{"d_model": 192, "d_mlp": 768, "activation": "squared_relu", "norm": "rmsnorm", "norm_eps": 1e-05, "positions": "rope", "qk_norm": true, "init_std_qkv": 0.0233, "init_std_o": 0.0233, "init_std_down": 0.0233, "lr_mult_down": 1.5, "schedule": "wsd", "final_lr_fraction": 0.0, "steps": 6879, "dataset": "wikipedia_en"}
MLP neurons of a small language model. Each row is named by its layer, matrix (up: input weights) and neuron, and shows model dimensions 48-143. Each number is 500 + 40 x the weight over its row's rms, rounded and kept within 0 to 999. Numbers have three digits each.
Before each neuron's rows, "fires on" lists the tokens most often at its 100 highest values on Wikipedia text that the model never trained on.

fires on: "w", "I", "-", "R", "z"
L4.up117:462469540500513417463480537526519517481489535471472565583512593483552485439481538479462509539529483516559432435561469478555474551538493448534442499506498503556580548499509473506481525520551467447424546515492533519517476443476556494508533507511512528547487457489446461489547451475445456436

fires on: "it", "p", "st", "us", "x", "r"
L2.up727:514459500422502491531551530487497487471489520598408436533391508493491467431504542581533529529508514498479511491519481475483437589565513479518517551540516530497536420562553499519499438519532509483528551433512529563482598464600536440485582478549513464540492539498528506542528505495515497449

fires on: "ur", "ure", "l", "c", "s"
L2.up144:448483437516433475541511480495504471484461549523500436509472427546457408510551546434482498535404450501508490450486418445549497543452523494551586493466498539502489502459509472413553535498451482542485503455523487490541494507530536465435540489494501450469565596527528510536437494515563527516

fires on: ":", " |", ";"
L2.up423:512458533493519520488523528552527506500512554516481499517472505515565485462454532476529520466473405452527545485542442448492530537519545516578528565502474511551512527518512469512503565543559539500473483596477536498486477585518503559460530473456470501443450427519514511470453497538427457427

fires on: " 201", "2", "o", " 202", "C"
L4.up758:445481547491507477551505511438468569423517472425490517482491499424525451612505455534556472522492574466442467490547546494527490512548447528476493450463525468529523451518451459482528470506474535542434507511503492522552588482538441508572500527466552475492490464492471530490507484486536445457

fires on: "el", "ir", "ter", "ree"
L2.up685:593528517519525506529540491525485539522550458462555492441487476459565470461516501500469495547454523563547463484498447469537515534492563501539509456422522507551516470534549487496529497479490475533511498453518500458492486499479483469532504507478483519524501551477543495480678439546476486411

fires on: "o", "ub", " War"
L2.up516:517450508548546510582522579532425512449480489504470431592458459517470503519515466471574400481474494493505506489470465519478558600503489493478555520563489468518533473551497463421456392455546459483511550432482506473529517566502492554495508498465468478505558538507506535493521496527498514471

fires on: "'", " 9", "ol", " 10", "av", " pol"
L4.up57:503565443465488503581496534559507528553442482462507500514466458529517445504530489535450535472534494508503432519463426455539645510461481562519551504474457385470458442523495564532504567485495469557497547485533548533499465542491532433576466517579484526477521474551508506488559531451486515479

fires on: " U", "ilm", "ward", "ell", "ro", "ash"
L4.up688:456485451554532532482432535498524430492485512524555511579498501516541532424494513515553545475522431410550486501554490543457524599522536533528578495497508504410567463463501443479482507495520504488484499532493491500465494521467550542464486529529441442467624636442506497441434488490503414560

fires on: "le", "'"
L4.up544:507537534438553587570560566488511593547457509555495486482474544466514505434498442482517502478546448559537450518529443459511561497546503480582562446389516466485504431457493491528492532507465474491510524455552533424501485538452530538459516466532567604450519530532556469488525531508551525501

fires on: "av", "ic", "ron", "ur", "ain", "ive"
L4.up364:490488577532537513502527556492477448499460514514618608510505540539477472478440482494510485459477366542497492558484465497560466451438478469510552496542490510515538502470508401480491562472533488487442385486485500447506522517489470554440466532481496516500488525531470501527477526447495427450

fires on: "t", "v", "st", "iz"
L4.up419:478505474475498554577516561516588553540526559417447482506566459441555538487516522530529514472495549532551544549447468467530497426503507487507486535487500415435532499517487495500465511465588458573510514483476533473565528453465482527477489450480561447487493446563478482487466532510481441535

fires on: "ation", "way", "l", "duc", "ated"
L2.up446:555466446529544569531547515462435500484477515441521486529530425506504492454556467479483549550539449541506416496471450520527524606501548527558591503446496419521480552516551444456425434475473424531530499473514504480558521514515509455476491539501499485455543510512520568470523504542520521477

fires on: "–", "j", "-", " January", "il", "ly"
L4.up98:531549509560404553506507509520454497518495488516500460526505476503515499473489488539479517553549506552428491477473450490485515479533507443514486393555419568576585460468510448511466440492565496453506562550577560515477595454463530498507491477425509424532500501547548506519532519499497472433

fires on: "ot", "man", "rib", "et", "id", "oy"
L4.up240:489536451494511547480491526540440545480415535430491598516536511574543515454490488518576582524485442516505480508457548462486513507514489538532487461488479491482544518567448539479496531533448516475458496481547509482480513515463524514440460485549530492523445470567470524504469502429478508462

fires on: "2", " an", "3", "1", "4"
L4.up710:503524515466584498489527523452538471447446414581451540536452424526503570508464511523500498548457481518551510544521518533544535474521476571411445530504561547480450515514548446503435496531470491492521490551471446483522500505474428472518500438510458506435474580420531518563511461547504551452

fires on: "et", ".", "en", " I", "e", "ou"
L4.up497:455502496557509467537461544516533429427480462570521464501426475460540502515513580466539520491504467509486479528533488508426512446531548497596455466504468452539531445532458500536492431445455496406442498496513409537415506526514504496477515510525522518526462527474482484572445455538449510438

fires on: "r", " |", "ra", "°", "."
L2.up450:471471496563581499529562565454480436531490458546502472540510484519480493501488457530552472533546452459478558479492503512461511529491494519535481482460408453500454507477483485499540495488508537466475499552562507566499479547534484475509462445533558416498612489547560460422572490580486496465

fires on: "1", "0", "6", "3", "2", "4"
L4.up77:484511560498556507473543580550510485532533436488394555481576534563475566487553543527435419476450433591559525490536506490451582495485495541497487500511558470518506435482473466500484472487493475511401490438463525501543477500544473495541449477442500524435463493453533550588471470495501509434

fires on: "qu", "as", "ac", "u", "y", "v"
L4.up502:502544464464483432515586508441524518528413488445507492525473483525517449505491524531507478431462513528482501535475525468510544558505515512488480500525420481479481518459487522521515489492472505488522461506529493543585495510505471453482534441487507437460422549502446522506468443540491504391

fires on: "8", " October", " 18", "6", " December", "en"
L2.up696:571537435558509464549520519409459593479463568408476471535510481498542513506551492442563510472494473470492562514541492433527508507495504494547480514588469505603584553441465447520535470445534517527489537479478551476499537501513538497514505488469505538512502546489538489566448556524424540528

fires on: "os", "oy", "ap", "rib"
L4.up455:454483476491476501463527471466472530492482505523451591590456452520556427486471476497505571499429489512537525508503558503459451519487464507499460512474458461519559461522486490486457508499509581470487468433535510516573459498439441534492498463474493460472390511446471481498435557500462495442

fires on: ":", "ional", "-", "ate", "ell"
L2.up406:512506460493485563480482503465483438547532470507434534480468477455505553447495530592478526522496524572481568540481466508448527567513546566498525472578526578507494550457466483570522485524430436447500496439503466477467533481524470397532480471536551441420516540540560549426445486511502537448

fires on: "ri", "in", "c", "ing", "ad", "ic"
L2.up169:569549531529472509531524467432488574452530516432539585535542544455528503493531513473531450539516481491559442428497470419536459515480441446561526516549509584605486504490468466491509455549518478480510491492499516603463444546528502491397520536484438495514466508497517533484437475479539496484

fires on: " /", " serv", "-", " January"
L2.up81:466561541511448514493512508539555483502490542543506578569452440545512481437469479504552459526503419524533513484527473465510478490481535520541459538516508447585540480405538549425518517450518459508530431533508561484463569423474487519456543595461492402537471477589517546530496515504490443529

fires on: "ity", "ite", "ation"
L2.up232:499486487499526516526535510483510435507461470510479436572403456439537473515479504500527447484488617441578511433461488441468522529530585482487555520518479474537549533468636432420465513516537485458530503508464497459464476548560525459488508446503475407491544484528488527426521488548489460538

fires on: "-", ":", "ren", "mer"
L2.up341:430561532574464556537464485484551448493496514491432432511464493480446416446460501510534605510445449486542552451448480485488538508509535500456515501522470565466530439538546424550438514490481508494461481447490483377553543468426448458516477483475512454466574560520519510527539452524491538439

fires on: "ed", "us", "om", "x", "I"
L4.up41:449419514546484470449531491399541532523514498553483542542416473526491516463473555488519499574540456596487433444468563540478537516579514508515519495497539505504534517589420430487436448564500524500574485489476500516540540512560498453456490501550538515539510543452505523528441462477566511466

fires on: "st", "b", " 199", " /", "f", "l"
L4.up349:470519463453464496491470471465479471548525537450432508496529460494470405495542491519486520475539559475610519460518500465444499504489517566608537449543487476520495467545496451479471418543520452519469486470489480557500574489526516511523488410487460509525514513486470551475478420499556471550

fires on: "is", "ob", "t", "us", "m", "iz"
L4.up172:568488494500587458577482528462508531503527544367478470557562524522544499509510497531462548541515479525517531463558478494469500488438537554543526496545486437477490576469487515542506509502489473535510540557484579464546488443508397506496433466578439519525394525526522445510551457526485415518

fires on: "re", "–", ".", "l", "p", " &"
L4.up556:454529507478467522453572554496430556442566496544589474491461518492435505490528456512455465486542512594508501440534497463488565497492498489502511510450514447532516414544485495464507498439526405487493471572548529480502456520530488428499494517455535587506464441562479569458522530511515425515

fires on: "rit", "air", "an", "hn", "s", "ury"
L4.up504:435498456464460483524538513528526492513526524437402511578517506483479428462541521482435492504529481477491490559482446414459499512467463512512474524546587508489492483478491581473482448414581537486474499434503537472432526460493552459527516488515541456497466505544535484528524561432476486454

fires on: "er", "e", "n", "t"
L4.up413:503521498456521478455552545546497585531536509487560463529524502526479518463507585504514491526437553562550492495550518496483512485528453522480557509473480512441509576560526559499516526448526498536548534519504529464535538530523515474541497553434490493468495446551535484573470399460468494457

fires on: "n", "e", "2", "r", "7", "em"
L4.up260:610537511509527531483568559508560569546564519470453468514405568491535549459518510449499528442546519555528485441498433491503546415541447530477537533518465440523433491497471527459504519517459466509534462500443534517479467541463583478556438544522509516475564469565439463524523423456548535471

fires on: ":", "ied", "ction", "i", "ist"
L4.up553:489476455498482484557440503543534497492522533474459508577464517449481495456517517513507557520490480459528508506437545513453501538514553550495433564492496511513498532490462521480442424506551492481449465505520478544480490519558500526451485447493560492574550534561535476514551511536578480511

fires on: "-", "p", "ic"
L2.up615:468552555555496530491479490466457436507519489483480553572489482515472456473451486457544513529596476495493450445526506426574468498492474512495451477626487497573486513530496459458570512460558450516467494449470539472490479372478522522445528529438518448477503541530520522475559444508518455482

fires on: "y", " I", "ou", "I", ".", "t"
L4.up150:504401487544464461496515506559507540434451485546493484501450497437524531550510516463554509552505510529559501531532468489469573489495525469463476421451447469563477456525482554493501490509513464497458506453481411495455531488549497522568571465510535495503518517462467472552470507548508401475

fires on: "e", "n", "lect", "if", "|---|---|---|---"
L4.up706:487507486473569490512475519535517442467496492434476502514493471516557438527499467504513500542416498467550515439459481536532531480526546514471508510492473434459529537587518481475565518412457500525479481448494538490507545546450571492558534550508487464421540447544486483533494490474464479509

fires on: "ult", ":", " of", "ib", "ok", "es"
L2.up485:471499497520536499506515532582561442517587488437438509500545438503572481417456487457506488525509494525616488444506439433486563527541550474567499521580513493567500531492500468557483503547471490566487438508506515475543513490499475484473461506527480479459458488444488483484514487546510500432

fires on: "°", "′", "raph", "."
L2.up324:502526500513563493554538593428495500452503508473546458547501449494484540480469449535499489536493536465494522459565475484463509528521490575488524465522476495601561567424457452500443525494543544450533495503560466495516476494480531506569450477400571463433528569533551513414530559487442526524

fires on: "ter", " to", "ord", "ters", "ime", "re"
L2.up499:497531523582527447468534542568563485466424515533494504513532522521488433535469499500549524512495464509453565509473436468408534482472548522542518491490456451508560477486442486418469496532522506496401501512523538447504504477561443501523537495433604454442563540565531447480513487475493456468

fires on: "l", "2", "1"
L4.up398:487543512571573511516501538477445511494461470455485501505551424511489428516514451482472478508478481494596460491496527515502483595497500459510560471436536542520416524516430474441423487502529424481402479432523442504531485533414479418535484478506516439427560553495502571442443414484544515542

fires on: "ack", "ist", "orn", "-", "i", "ly"
L4.up129:521456472543474557575478495460503557533551500456467519539524531410421459538561501515491509601480509455561505529442472461521506553479549503492463532535515541516489482489554524511516473498509453548439558535504432548538534491485448484461481442491519497467457454505505470590604445459462506541

fires on: "ide", ":", "en", "re", " first", "ers"
L2.up463:550524428578588512567546538461439535364518574515478499606533437445537494523482466554452532533576485499546484469510431525483519532495464452539532488492549484490549500473476483498496458454497449470533449518516510523449506570555512445495430487448581504489535472591484495504543559452499460536

fires on: ",", "8", ":", "7", "9", "6"
L4.up767:513522441526524479510487499479548547492481509459567502513509486496520450503511510465573584502522420499509544436538495537518478481520509477485527488508456495606527534469458545465479462413517485554408480532531502467560572522481499531570482496483563510490508552448476467562561521433499469491

fires on: ".", "y", "ity", "ies", "ry", "D"
L2.up17:511433483487528431543504526497476501474492510542486464494452489510551450507557468545541514540499486470568489514449439492427524515428544493459513514543456489490501476501506483475444504524467496552459524471515504469459507529458450522500473464433538430522558506507559540499510512533490499465